config.yaml
n_layer: 18
d_mlp: 512
norm_eps: 1e-06
rope_base: 10000.0
qk_norm: true
attn_scale: 0.126
parallel_block: false
init_std_o: 0.0
lr: 0.0121
lr_mult_o: 0.894
warmup_steps: 30
MLP neurons of a small language model. Each row is named by its layer, matrix (gate and up: input weights) and neuron, and shows model dimensions 112-175. Each number is 128 + 32 x the weight over its row's rms, rounded and kept within 0 to 255. A neuron's up and down rows have the sign that makes its largest values positive.
After each neuron's rows, "fires on" lists the tokens most often at its 100 highest values on Wikipedia text that the model never trained on.

L9.gate154 [232 123 165 190 181  65 142 146 111 151 124 118 117  99 126 116 179 115 116 185 137 143 180 158 149 141 126 115 150 117 123 138 157 111  81 148 178 186 132 177 160  69 123 115 189 147 120  89 129 147 150 129 124  91  69 144 123 108 136 123 133 156 148 107]
L9.up154 [219 166 142 174 110 109 118 195 164 163 149 187 126  78 128  79  99 117 154 112 138  78 125 163 101  96  78  73 143 159 114 146  91 140 121 172 148 149 101 177 136 102 141 180 140 130 133  91 139  93 155 131 135  97 149 170  77 150 194 134  99 115 130 106]
fires on: " not", " born", "ly", " never", " (", " "

L8.gate306 [ 86 185 112 125 187 162 126 156 111  87 156 113 144 130 108  84 166 155 148 151 110 148 145 162 136 173 188  63 138 145 121 203 141 183 119  97  91  65  62 145 145 156 118 142  86 147 141 106 136 130 113 131 137 156 138  76  85 170  67 125  72 146  67 158]
L8.up306 [ 97 135 157 113 131 144  78 155 156  84 152 136  73 181 115 118 100 137 102 147 119 119 117 145 121 100 119 108  95 137 100 134 165 136 126 110 155 136  97 176 108 140 151 138 127 157  82  96 126 117 176 172  83 121 101  80 138 146  82 148 119 105 165 149]
fires on: " as", " \"", " of", " also"

L9.gate363 [ 63 146 133 161 143 119 114 152  69 119 158 117 210 126 195  91 141  99  93 178  86 100 144 158 172  65  47 120 116  88 205  68  96 157 131 188  78 116  65 136 150 138 136 133 178 163 129 102 126 142 130  91 165 120  75 111 129  83 105  72 115 170 157 163]
L9.up363 [154 110 160 159  49 160 134 136 138  94 132 143 158  97 141 108 112  78 110 118 103 112  74 175 152 177 105 132 126 136 206 173 170 162  99 110 143 140 164 146 143 154 140 147 138 158 160 116  86 154 187  88  98  41 157 138 159 114 107 127 157 109 146 127]
fires on: ":", " E", " ", "m", "ri"

L14.gate60 [138 138 120  88 146 124 114 141 149  73 152 121 125 108 128 128 174 151 131 153 155 154 119 105  45 167  39 102 173 163 145 162 125 121 169 142 122 101 105 157 127 174 121 102 126 111  73 122 164 134 133 136 104 147  93 108 173 122 113 110 104  77 116 120]
L14.up60 [192 139  96 148 108 183 147 129 153 200 132 119 116 109 121 112 121  79  64  53 157 157 141 110 136 140 144 149 123 137 134 127 140  66 118 102 136 131 104 135 139 138 167 185 183 109 113 150 161 112  71 151 101 175 123 125  93 115 102 143 104  84 102 155]
fires on: " in", " In", " con", "In"

L8.gate298 [ 60 175 145  62 149  92  62 117 124  84 127 144 109 110 116 137 126 142 133  93  85 163 123 179 110 115 103 170 136  92 184 145 177 135 130 156 135 127 150 166 125 131 121 130 176  90  85 130 131 164 101 163  92 148 111 127 148 107 118  92 153 122 127 125]
L8.up298 [102 173  97 119 136  77 128 116 119 121 144 141 100 166  73 175 133 121 153  86 131 111 100 148 162 191 154 158 123 133 138 121 165 139 185 144 113 164 189 133 108 159 184 106 126  98 108 109  69 131 171 121 125 168  59  58  98 162 116 195 115  93 103 158]
fires on: " |", ":", " ", "-", " Sh", " Par"

L9.gate419 [190 121 138  78  94 142 115 133 107 139 100 164 110 121 179 158 102 139 162 150 179  99 121 126 161 110 187  98  76 122 143 154 101 113 111 123 126 104 159 126 126 159 113 118 171 153 146 154 105 219 124  89 115 191 148  65 109 174 147 128 140 143 131 155]
L9.up419 [148  97 126 131 118 114 115 124 169 104 115 122 120 140 149 120 150 106 171 121  86 136  85  91 179 157 112  64 109 181 111 130  99 170  57 142 117 126 140 145 140 134  84 122 150  78 111 153 180  76 122  83 102 141 170  76 165 127 176 139 164 196 170 169]
fires on: "p", " ", " as", "|", "omp"

L12.gate393 [124  92 113 187 142 159 128 140 127 118 146 179 165 118  84 191 139 100 104 194 102 135 117 122 177 211  99 112 128 139 100 127 115 157 119 125 115  78 118 116 131 135 124 137 112 147 136 148 160 137  54 114 155 170 120 115 130 100  89  53 133 157 144 130]
L12.up393 [151 110 104 124 163 156 146 125 119 140 102 106 170 105  73 140  92 136  84 128 130  88 118  83 163 134  89 101 149 180 163 196 119  90 113 107 186 128 105 167 117 163  99 184 123 105 171 149 119 134 144 119 102 129 119 136  97 141 134 174 141 125 126 138]
fires on: " and", " No", " Jo", " Sp", "o"

L15.gate29 [130  87 140  89 106  92 171 162 138 114  85  99  74 142  91 168  96 181 147 119 132 111  96 133 115 119 110 132  88 132 144 153  96 126 118 139 137 134  92 198 152  81 122 162 114 152 109 107 105 112 116 130 131 113  74  77 139 124  91 111  90 103 156  94]
L15.up29 [ 70 141 143  61 129 138 128 179 141 168 153 155 182  97 135 194 144 110 203  63 190 111 108 184  91 119 125 113 137 155 160  98  70 116 105 142  95 126 174 130 133 129 148 138 156  81 121 125 114 101 152 108 142 116 177 147 109  75 128 141 142 158 185  90]
fires on: " was", " is"

L7.gate129 [205 155 124  99  44 107 133 145 114 108 180 154  51 137  90 105 145 155 158 100 112 100 134 148 152 179 139 136 195 107 111 144 143 131 159 160 126 111 130 145 139 138 134 139 116 110 109 104 110  77  85 150 133  73 102 117 146 127 152 141 206 159 115 145]
L7.up129 [145 155 152  84 102 163 113 120 145 116 112 172 152 112 112 121  84 136 102  81 127 147 204 119 123 103 129 128 101 156 165 121 107 113 135 121 120 155 163 113 130 111 131 182  90 174  89 133 112 187 101 175 137 164 106 143 117  98 107  92 114 137 160 165]
fires on: "u", "%", " just", "qu", " not", "st"

L12.gate160 [ 83 102 179 165 133 107 166  86 142 131 122 154  97 104  90 180 109 162 104 160 160  92  87 140 132  88 119 131 157 169 168  85 151 167 169  97  88 105 147 132 107 143  85  93 130 156 116 105 142 168 108 119 191 146 138 134 156  61 150  85 193 134 136 150]
L12.up160 [ 73  93  79 137 162  79 124 127  95 130 153  88 115 130 111 131 161 134  87 107 107 119 132 132 112 112 181 181 104 124 117 160  95 182 124 158 123  96 126  98  56  88 131 164 159 150 128 119 109 131 148  93 147 139 170 127  92 101  98  99 158 112  69 137]
fires on: ","

L14.gate335 [120 148 119 139 130 105 103 131 120 108 125  90 167 137 126 127  63 170  88 136 136 124 120 139 191 115 118 134 118 116 129 168 189 128 105  92  92 162 106 139  46 143 138 137 206 128 137 105 103 183  87  96 133 155 145  93 122 126  96 204 130 141 117 169]
L14.up335 [120 115 204  92 109 132 129 171 138 114 154  94  85 171 154 141  98 132 154 176 111 145  85  88 107  67  66  98 129 146 129 163 117 153 155  93 204 183 108 234 112  90  77 106 171  76 101 137 117 135 160 105 104 119 171  95 121 102 148 188 112 164 121 205]
fires on: " as"

L8.gate187 [125 144 166  66 110 157 123 106  68 148 102 181 123 121 106 141 136 116 152 148  55 117 106 132 103 146 102 108 161 140 136 138 166 130  90 144 126 174  83 139 105 145 163 148 154 108 112 130 137 184 106  64 162 155 138 109 113 116 134  63 130 197 133 144]
L8.up187 [142 111 114 116 130 126  69 150 120 102 123 106 155 110 144 101 173 109 170  86 114 124 104 101 159  59 109 160 101 102 115 106 164 143 184 135 126 133 125 134 146 165 109 122 109 143  53 154  74 151 133  88  67  93 126  35  69 155 189 164 157 105 111 146]
fires on: " \"", " (", " te", ":", " of", " Te"

L10.gate170 [153 116 166 178 124 133 107 118  78 158  99 141 141 128 147 145 104 186 142  89  94 146 110 135  72 102 186 137 174 108 154 165 153  92 150 118  92 144 131  64 141 160 103 116  86 118 120 143 163  55 100 164  87 122 141 115 126 134  92 104 151 111 173 171]
L10.up170 [155  99 159 103 130 155  83 145  88 104 164 114 135 100 133 117 132 119 140 130 100 131 147 125 125 167 171  85 116 118  83 126 100 110 175 118 141 139  68 137 188 152 139  82 147 119  95 120 134 134 162 155 101 110 116 116 194 113 142 113 118 108 123 152]
fires on: "en", "ie", "et", "y", "ry", "e"

L12.gate11 [127  80 155 125 148 139  95 131 124 135  73 115 100  74 170 169 149 124  83 136 112 129 159 113 155 174 131  97  71 152 184 175 173 107  78 150 124 130 143 151  85 108 163 158 145 134 131  83 180 137 121 126 129  89 139 101 112 144 119 108  50 147 146 126]
L12.up11 [111 121 127  59 140 111 158  72 167  62 103  65 158 122 184 121  90 106  87 141 140 108 148 140 116  95 146 126  99 108 137  92 129 195 123 154 175 120 114 114 139  68 118 162 104 125 116 109 119 120  68  97  94 130 151  81 149 121 209  71  85 162 156 166]
fires on: " (", ",", ")", ";", "/", "),"

L10.gate276 [ 73 122 132 119 104  43 137 116 132 109  95  55 122  96 108 154 126 151 126  88 125 127  98 103 157 133  98 111 126 120 118 141 142 105 140 149 153 132 104 117 166 124 156 179 103 215 106 151 154 148 177  87 143 106 155 138 166  61 145 164 148  99 154  92]
L10.up276 [159 129 130 122 108 170 119  97 206  53  95 135 110 115  97 116 143  60 171 124 151 102 125 135 203 137  88 141 114 123 180 139 179 130  29 104  98  88 185  96 109 176 132 140 129 125 118 173 124 157 105 165 187 117 105 114  80  56 121  91 119 157 182 102]
fires on: ",", " for", " |", " (", " in"

L10.gate173 [132 137 168  72 117  83 123 139 128  87  56 137 184  86  63 120 143 144 171  88 137 111  71 165 125  83 109 159 123 136 136 116  97  84 109 108 138 159 157  99  87 129 149 125  98 171 178 140 140 141  89 124 144 150 167 145 197  79 183 102 121 171 175 130]
L10.up173 [ 69 125  93 107 148  70 163 105 102 121  79  99 206  80 183 124  98 144 169 142 147  92  86 133 111 117 117  96 205 110  70  94 120 127 193 157 167 115 123 132 148 154 126 120 166 133 158 123 149 134 176  90 102 117 113 181 124 163  80 123  74 153 132 126]
fires on: ".", " (", ")."

L8.gate16 [133 119  53 197 126 150 162  96  72 164 135 104 183 192 130 128 134 129 145 106 148 165 135  72 171 124 131 142 178 100 127 113 137  93 144 157  85  77  95 143 160 203 139 134 192  57  85 125 133 104 176  76 124 147 107 126 170  81 130 190 125 153 114 140]
L8.up16 [138  95 166 107 200 159 135 130  92  58 118 129 102 116 114 143 119 223 183 133 145 138 179  96  96 138  68 117 126 161 129 129 104 125 123 139 106 113 118 155  97 121  44 101 213 110 108 110 157 122 103 130  92 174 163 113 137  84  92 164 112  97 144 173]
fires on: " for", ":", " |", " as", "born"

L10.gate123 [141 129 158 147 118 120 134  90 163 115 162 125 144 107 127 134  91 136 137 138 147 107 124 156 166 131  69 135 189  94 106 142 160 109 167 140 156 154 175 112 117 109 203 112 116 164 118 130 154 114 100 142 165  70 122 116 173 123  44 133 109 202 104 122]
L10.up123 [126 118 123 160  60 150 161  85 130 162 133 151 212 149 163 105 156 132 149 152  90 128  28 121 117 104 136 141 136 168  98 147 161 171  88 113 155 152 146 146 127 121 114 108 100 107 144  61 111 104 101  92 110 165 153 104 143  84 191  90 160  77  97 170]
fires on: " with", " to", " after", " With", " when", "ith"

L2.gate197 [219 148 144 121 162 101 113 131 137 209 165 102  76 111 208  92 108 138 188 115 152 151 121 172 196 136  99 117 139 145 189 165 115  93 133 166 114 153 133  94 151  95 140 174  73 130 113 181 179 153 141 123 195  91 139 133 105 160 125 115  96  77 154 170]
L2.up197 [138 165 105 128 158 149 134  74 175 142 131 110 138 131 149  60 138 117 102 113 149 151 153 111 110 137 151 137 147 184 144 134 133 161 107 149 152 117 136 140 143  94 163 208  82 119 151 115 126  75 167 109 170 124  80 113  88 110 108 152 113 134 154 102]
fires on: " r"

L7.gate393 [130 123 113 127 140  93  96 134 115 105 123 152 131  60 115 178 174  98 128 126 117 124 111 101 131 170 148 103 198 120 145 131 152 120 175 140 136 138 138 148  70 110 168 148 130 108 171 134 137 152  82 139  97 156 148 174 140 155 141 154 104 165 154 139]
L7.up393 [ 93 118 105 130 136 158 102 155  98 132  92 135 168  96 109 127 129 131  86 113  69 119 158 142 145 156 113 167 173 168 179  92 135 111 200 123 125 129 148 101  87 146 153 105 167  83  99 127  79 161 122 133 113  85 164 143  91 121 146 150 165 105 144 123]
fires on: "ist", "ign", " ", "i", "est"

L8.gate392 [143 100 161 189  97 114 152 116 165 139  98 106 100 155 103 148  91 154 114 128 135 186 132 130 131 142 146 167 166 108 145 166  90 111  85 108  92 109 104 138 157 108 105 141 106 152  69 114 186 137 158 148 138 138 128 117 109 133 136 161  59 119 159 119]
L8.up392 [134 143 149 149 139 138 124 128 146  87 147 136 160 146 123 135 138 146 155 140 144 153 121 121 133  88  90 174  98 124 156  96  78  87 165 125 163 132 118 126  79  69 140 204 155 162 149 149 165  90 157 126 104  88 128 146 147 155 186 136 133 110  80 118]
fires on: "ra", " as", "ather", " only", "0", " such"

L8.gate489 [117  98 128 143 105 140 104 190 120 147 134  79 143 176 112 147 101 195 141 119 138 157 141 104 111 185 132  63 111  99  72 142 184  65 134 151 110 130 145 109 170 149 190  90 189 124 111 122 149  92 147 134 157 113 111  99 135  33  91 167  99  63 134 110]
L8.up489 [117 167 148 192 116 101 159 183 100 100 145 108 141 186 163 155 106 114 151 122 149 144 125 165  88 161 119 139  83 182 103 136 216 128 149 126 127 115 118 127  73  97  50  93 210 112 114  68 137 109 154 166 131  96 145 161 143  84  93  84 101 157 107 162]
fires on: " time", " years", "est", "er", "et"

L9.gate53 [156 134 115 113 116 138 122  98 152 119 159 118 141 114 207 170 103 153 106 172 184 204  77  62 124 176 155 135 139 136  82 136 126 149 132 113 120  99 154 173 121 165 114  90 148  93 126 129 157 170 116 196  72 131 163 142 129 194  25  90 157 159 126  93]
L9.up53 [167 148 111  96  88 118 100 109 149 147 145 103 103 129 127 104  72 202 111 115  93 194 142 109 155 116 166 147  73 110 135 121 145 148 181 101 165 150  57 136 153  85 105 113 190  98 123 137 161 210 191 102 204  95 104 147 133 149 144 117 135 127 130 142]
fires on: "am", " in", "t", "ad"

L6.gate491 [111 132 130 138 113 109 172 108 163  96 112 164 140  74 133  79 149 163 130  74 117 142 161 142 125 141 135  51  89 172 127 103 110 112  92  86 159 208 115 170 145 108 149 176 131 166 130 156 147 148 120 121 160 100 126 125  75 181 176  27 163 146 118 119]
L6.up491 [113  86 126 140 125  98 141 128  57 136  81  94 133 161 164 108 208 101 143 112 146 131 115 132 111 112  85 175 105 145 121  82 188 144 148 129 180 159  88 116 124 123  94 136 167 166 157 102 119  82 176  93 108 136 172 152 145 109 123 161 124 139 184 123]
fires on: ":", " named", " name", " of", ",", " &"

L13.gate205 [101  91 162 126 122 129 133 135 102 149 141 117  75 125 129 114 165 120 106 160 133 127 141  77 123 125 178 158 153  77 131 170 131 138 113 133 101 124 132 116 139 125 126 154 162 203  69  72 166 144  84 162 135 130  95  88 118 122 165 112 178 184 133 142]
L13.up205 [133 171 152  90 106 155 114  96 110 148 132  74 102 119 134 141 130  58 110 129 159 141 132 136 121 112 104 124 110  52 104 144 206 137 119 153 101 127 106 121 111 172  86 124 139 167 134  94 152 160 100 106 122 131 132 102 119 181 126 159 131 125 156 140]
fires on: " fl", " rel", "ac", "H"

L9.gate205 [203 106 108 149 184 143 183 106  85 140 164  56 113 121 140 183 138 128 133  68 130 121 137 152 168 120 113 142 115  96 119 165  85 119 143 143 108  94 162 156 172 127  99 178  84  96 133 113 155 149 115 168 142 116 173  92 148  93  81  91 128  95 114 137]
L9.up205 [159 184 106  71 150 158 193 137 109 117 107 175 111 148 149 113 172 132 178 107 117 129 107  71 109 126 111 133 155 127 106 109 143 181 140 140 112  82 128  97 153 160 113 122  94 165 102 145 107  90 106 123 122 195  65 108 139 139 121 157 112 112  78 110]
fires on: " im", " vis", "pt", "at"

L15.gate299 [147 132 175 161 107 167 153 125 121 156 143 105  70  92 189 116 140 129 128 154 165 157 126 159 101 105 122  74 152 145  80 130 137 171 154 159 117 100 135 160 147  79 160 129 189  75  97 113 150 143 106  75  96  85 141 103 109 166 111 150 133 140 131  60]
L15.up299 [ 77 105 161  68 100 114 166 122 144 145  91 125 112 110 144 130 150 138 120 156  60 142 144 166 142  93 132 153 151 115 131 140 122 146 125 146 234  91 124  86 163 141 155 149 109 114  89 100 125 198  97 123  96  76 106  71 103 150  95 148  83 192 112 113]
fires on: "R", " arr", " |", "i", "-R"

L13.gate285 [ 95 120 164 137  74 148 138 138 130 129  83 122 175 147 133 142  78 143 211 208 185 154 147 111 175  98  96 151 155 154 175 196 174  74  92  92  81 162 143 141 143  85 102 111 122 112 149 162 146 104 151  72 177 107 175 113 113 140 119 117 171 120 143 104]
L13.up285 [145 104 152 119 172 106 122  99 126 109  94 102 120 121 141 127 140 132 138 169 173 223  60 118 123 113 141 115 122 131 128 124 122 151 137 103 139 103 175 114 165 106 160 154 158  99 142 177 170  50 133 138 155 113  92 142 117 156 137  75 186 143 117 122]
fires on: " in", " his", " of", " her", "er", " various"

L8.gate468 [156 142 144 112 132  95  92 145 134 169 112  81 105 105 134 153 120 121 103 119 119 119  81 120 152 157 173 149 103 147 172 178 141 134  36 160 156 129 159 172 126 165 112 112 128 158 101 111 131 104 182 106 141 148  97 150 127 132 113 102 161 107 137 174]
L8.up468 [131 138  79 175 107 138 128 198 167 172 143 148 103  97 140  83 150 135 135  61 131 145 157  99 120 112 104 104 132 101 138  98 112  89 123 121 123  94 183 129 137  83 143 152 139 141 142 144  83 148 131 124 108  66 112 180 121 146  85  87 148 166 168 133]
fires on: " (", " ", ",", "i", "op", "m"

L2.gate168 [116 128 178 125 112 137 100 131 113 116 125 182  76 168 111 118 152 161 104 221  88 141 108  48 145 124 108 112 128 111 145 154 117 123 109  59  88 127  99 128 107  88 104  77 114 126  98 174  74 139 107 121 109 176 129 134 128 104 147 167 173 111  53 138]
L2.up168 [ 65 105 130 139 150 156  75 144 110 126 160 206 139 135 122 105 127 180 145 172 104 120 125 136 113 100 145 166  75  79 138 143 122 139 141 109 127  80 204 142 115 136 121 160  95 137  77 129 114 124 124 101 109 224  88 112 152  79 125 133 145 118  82  91]
fires on: " Th", " MF", "pt", " Win", "um"

L8.gate102 [162 107 117  68  72 132 117 170 155 117 172 137 154  63  46 134 149 144 104 137 129 103 108 104 136  82 127 139 111 117 114 174 127 101 109  59 188 161  65 119  99 112 101 152 180 148  99  43 119 118  99  89 160 181 110 178 164 130  83 108  90  99 147 136]
L8.up102 [114 146 105  84 105 166 213 182 170 110 123 177 116  75 122  96  60 177 154 108 179 188 127 115 141 134 164  76 130  91 165 129 112 151 126 144 170 120 137 122 134 146  66 255 141 117 112 143 100  78 130 117 140 166 135 189  90 103  88 130 120  91 176 149]
fires on: " as", " is", " to", " was", "ial"

L13.gate48 [146 116 135 166 144 124 138 139 149  83 119  87 164 115 133 131 144 152 151 122 169 111 152  89 138 107 138 123  75 122 150 111 122 100 103 145 103 106 137 132 142 155 144 132 130 105 104 197 196 136  92 139 111 134 104 151  93 124 117  96 123 157 176  77]
L13.up48 [130 142  63 141 116 194 113 150 124 112 126 114 135 132 103 106 148 150 111 149  59 138 132 124 104 152 174 157 112 125 152  99 122  82 161 132 165 108 161 157 149 125  98 146 122 106 158  89 187 118  74  90 155 165 157 147 150  76 128  85 135 123 154  67]
fires on: " St", " H", " L", " K", " J", " Dr"

L14.gate129 [202 108  99 110 121  68 137 169 133 144 191 107 156 148 106 103 164 110 112  62 124 141  70 166 136 120 118  98  90  89 120 145 135 154 142  90  97 175 139 144 156 124 120 139 121 139 103 144 112 134 173 112 125 125 165 139 108 107 107 140 120 132 189 139]
L14.up129 [163 148 101 126 161 124 187 151 164 103 117 150 169  74 164  63 165 113 118 124 121 183 108 129 112  72 120 107 155  95 120 100 133 137 172  90 137 112 141 134 167  71 125 145 177 191  91  92 180 107  95 124  91 145 111 163 139  84 124 101 141 145  94  78]
fires on: " h", " co", " ex", "arri"

L9.gate448 [154 195 163 166 114 127 166 103 156 129  90  63 146 178 127 142 102 102 183 182 166 103 113 141  70 120 104 149 137 219  70 154 129 159 113 154  68 114 160 132 155 128  49 124 152 169 128 225 163 134 115 111 126 123 110 120 120  66  70 133 137 136 139 105]
L9.up448 [105  38 169 115 128 112 123 153  81 126 178 119  75  88 126 143 165 123  73 129  97  67 125  73  84 131 120 131  83 146  67 101  79 148 144 150 144 124 147 140 110 162 150 160 142 101  93 130  51 155 116 122 115 149 123  97  97 169 132 157 119 181 131 185]
fires on: " re", "he", "ast", "est", "in", "c"

L2.gate164 [105 116 106 160 127 166 184 117 140 132 119 146  97 168  96 112 170 200 130 134 184 103 163 136 141 126  97 131  61 128 197 125 104 191 164  91 117 138 156  71 152 119 131  95 103 166  95 186 139  98 152  65  98 163 114 117  75  99 158 104 125 149  70  92]
L2.up164 [209  91 129 120  76 135 140 184 129 115 158 146 128 121 131 138 146 146 109 135 164 140 149 115 109 178 115  85 178 165 140 126 137 190  31 141 135 106 148 120  97 166  97 112 145 133 149  99 196 133 124 165 118  84  90 101 148 112 136  97 157 146 154 168]
fires on: " se", " She", " Se", " side"

L12.gate176 [151 104  86 145 168 151 146 160 128 154 170  82  99 101 115 107 126 125  91 132 135 140  91 176 142 143  80 137 189 175  62 145 108 102 131  94 109 105 126 155 166  80 104 108 108 111  89 209 121 103 136  91 143  68 152 151 141  95  67  92  99 117 154  69]
L12.up176 [156 140 116 128 134 154 138 104 127  99 124 149 118 123 142 117 135 115 139 101 162 186 126 146 176 127  79 141 112 112 194 130 132 100 109 108 169 155  74  89  91 127 164 184 128 102  87  99 174 102 147 107 114 137 186 140 109 171 120 151  87  92 108  85]
fires on: " in", "In", ".", " |", "0"

L15.gate176 [109 124 134  53  88 116 107 140 122 149 118 118 130 156  77 187 127 110  99  94 111  79 148 160 134 142 120 106 133  71 185 112 168  89 111 145  74 171 130 193 113 145 118 179 117 120 133 111 165 119  93 153 144 159 108  88 177 139 146 120 166 143 161 165]
L15.up176 [121 111 105  69 102 136  96 153 152  49 141 108 191  87  99 112 126 162 168  68 112  81 110  76 184 126  90 169 156 130 150  99 150 118  84 113 123 142 175  91 102 154 147 174 155 133 163 130 108 161 155 117 169 137 148  95  82  96 148 138 164  71 152 135]
fires on: " (", " ", "—"

L10.gate131 [121 128 171 145 110  91 125 120 162  34 124 129 145 188 118 110 156 140 196 147 108 221 131 133 112 131 131 126 134 103 145  77 184 126  98  84 155 127  77 170  79 110 141 151  84 137 113 101 162 130  74 156 105 133 107 119 153  55 101 117 183 109 151 136]
L10.up131 [ 82  90  99  90 133 123 212 126 157 115 132 112 173 108 162 157 110 125 161 157 127 150  90 173 120 153 112  78 137 122 131 155 159 152 136 111 176 176 156 140 126 109 163 121 192 111  92 113 131  76 109 155 121  96 117 177 158 158 109  19 189  53 171 156]
fires on: " (", "er", ".", " of", "ister", " in"

L10.gate62 [ 83 108 130 163 135 117 156 111 160 143 139 137  92 117 139 150  77 100  88 148 194 130 147 166 116 135 173 152  67 172 125 196 187 152 150 115 153 100 146 132  89 141  76 124 152  95 113 106 133 141 119  72 112 125 133  95  99  81 132  93 162  75  98 112]
L10.up62 [120 161  98 124 118  86 161 139 129 133 133 128  89 108 115 115  74 175  66 128 169  99 100 157 123 142 103 163  94 139 107 178 147 128 124 117 116 163 180 105  95 132 139  94 138 142 126 156  91 129 121 107 171 167 168 118 101  64  85 164 115 163 122  73]
fires on: ",", " on", " in", " Released"

L2.gate485 [142 155 156  87 118 151  72 113 105 109  95 135  92 190 137 140 131 133 119 176 114 131 114 142 177 146 159 114 119  85 132 110 131 150 134 154 109 101 127 145 110 150 111 112 135 152 114 127 116  79 133 111  86 162 105 153 141 116 135  79 148 157 111  54]
L2.up485 [ 98 146 161  65 104 169  96 100 140 149 102 137 115 103 169 155 138 164  63 136 145 132  95  98 119 112 129 160 147  78 146 137 130 197 153 142 149 110 129 140 101  97 142  78 118 119 141  93 132 215 114 124 129 136 122  87 124 111 138 187 149 127 127 159]
fires on: " rec", " rem", " Rec", "sequ", "ec", "ited"

L13.gate377 [138 155 134  91  72  74 129  70 113 131 109 172 143  24 118 124  66 151 146 146  74 136 141  98 142 102  97  71 107 182 154 176 133 124 138 148 150 155 132 148  78 126  74  86 120 152 139  97 138 132 109 189 111 145 197 109 108 143 192 150 168 117 155 133]
L13.up377 [132 153 127 160  92 150  77  83  71 109  85 215  92 142 130 130 116 127 141 144  86 115 152  95 111 135 135 144 125 176  87 180 151 155 163 173 121 129 147 148 151 135  97 110 121 170  81 150 139 170 166 133 120 118 140  80 139  99 125 165 146  91 163 151]
fires on: " j", "et", " met", "it", " Met", "iy"

L7.gate180 [157 159  97 102  73 152  74 121  74 172 134 126 114 131  84 151 132  66 121 107 105 110 106 193 129 169 139 160 115 184 107 137 102 123 101 156 100 136 149 140  97 151 135 123 104 115 170 152 115  81 165 114  77 173  98 147 170 129 177 181 168 132  64 143]
L7.up180 [197 137 142 109 138 140 143  90 109 132 106 173 163  99 131 137 114  94 137 104 142  86 142  72 144 171 113 112  90 190 110 102 172 164 116 169  91  91 113 122 131 179 120 141 115  63 100  85 119 139 145 182 104 110 138 162 102 132 103 171 138  74 154 137]
fires on: " back", " hand", " left", "an", " right", " cross"

L7.gate135 [ 95 156 146 154 140 107 104 134 136  74 164 121 131 200 113 107 130 156 164  89 120 146 100 103 105 112 166  78 132  93  84 122 120 101 122  80 144 193  81 144 122 112 137  84 109  59 160 111  98  97 152 101 135 142 145 137 187  96  82 128  87 135 137 149]
L7.up135 [104 158 106 111 132 119 102 147 120 120 136 164 117 122 142 108 127 109 169 122 161 140 115 148 112 169 128 147 172  92 123 150 104 123 154 205 149 152 125 150 137  89 185 137 139 143 124  55 134  40 156 128  77 180 167 152 169 163 202 113 133 117 128 132]
fires on: " |", ".", "en", "ic", " of", "al"

L7.gate347 [143  68 169  68  95 140  94 154 115 109 139  88  97 148  99 137 110 122 119 153 111  92 189  73 152 109  82 203 100 130 103 148 151 118 116 168 167 148 144  71  78 101  91 162  56 114 169 138  45 100  93 133  88 117 116 106 160 124 163 134 132 102  74 133]
L7.up347 [101 121 134  50  87  68  92 114 154 126  86 167 134 113 101 114 122  56  97 140 104 128 130 201 115 190 132 192 132 116 155 122 101 122 113 149 172 103 130 177  93  87 102 166 108 125 120  80 100 135 136 119  93 170 153 113 208 106  94 155  78 109 132 157]
fires on: "-", " around", "most", " than", " about", " over"

L8.gate49 [ 96 158  98  77  55 103 179 128 132 105 130 107 181  82 117 119 124 173 142  88 102 112  98 110 163 106  66 112 168 104 110 142 152 136 170 119 101 112 173 156 162 160 138 111 135 113  51 140 125 130 136 149 120 106 137 205 122 167 129 119 100  85  63 135]
L8.up49 [150 162 154 195 137 170 104 136 118 121 100 115 114 124 139 129 100 129 111 172 152 116 178 133 176 144 119 111 106 126 149 151 128 119 179 114 124  97 113 128 153 133 169 110 133 100 112 105 136 109 148 100 103 153  76  88 124 168 142 143 146  86 135  74]
fires on: " in", "-", " of", " was", " When"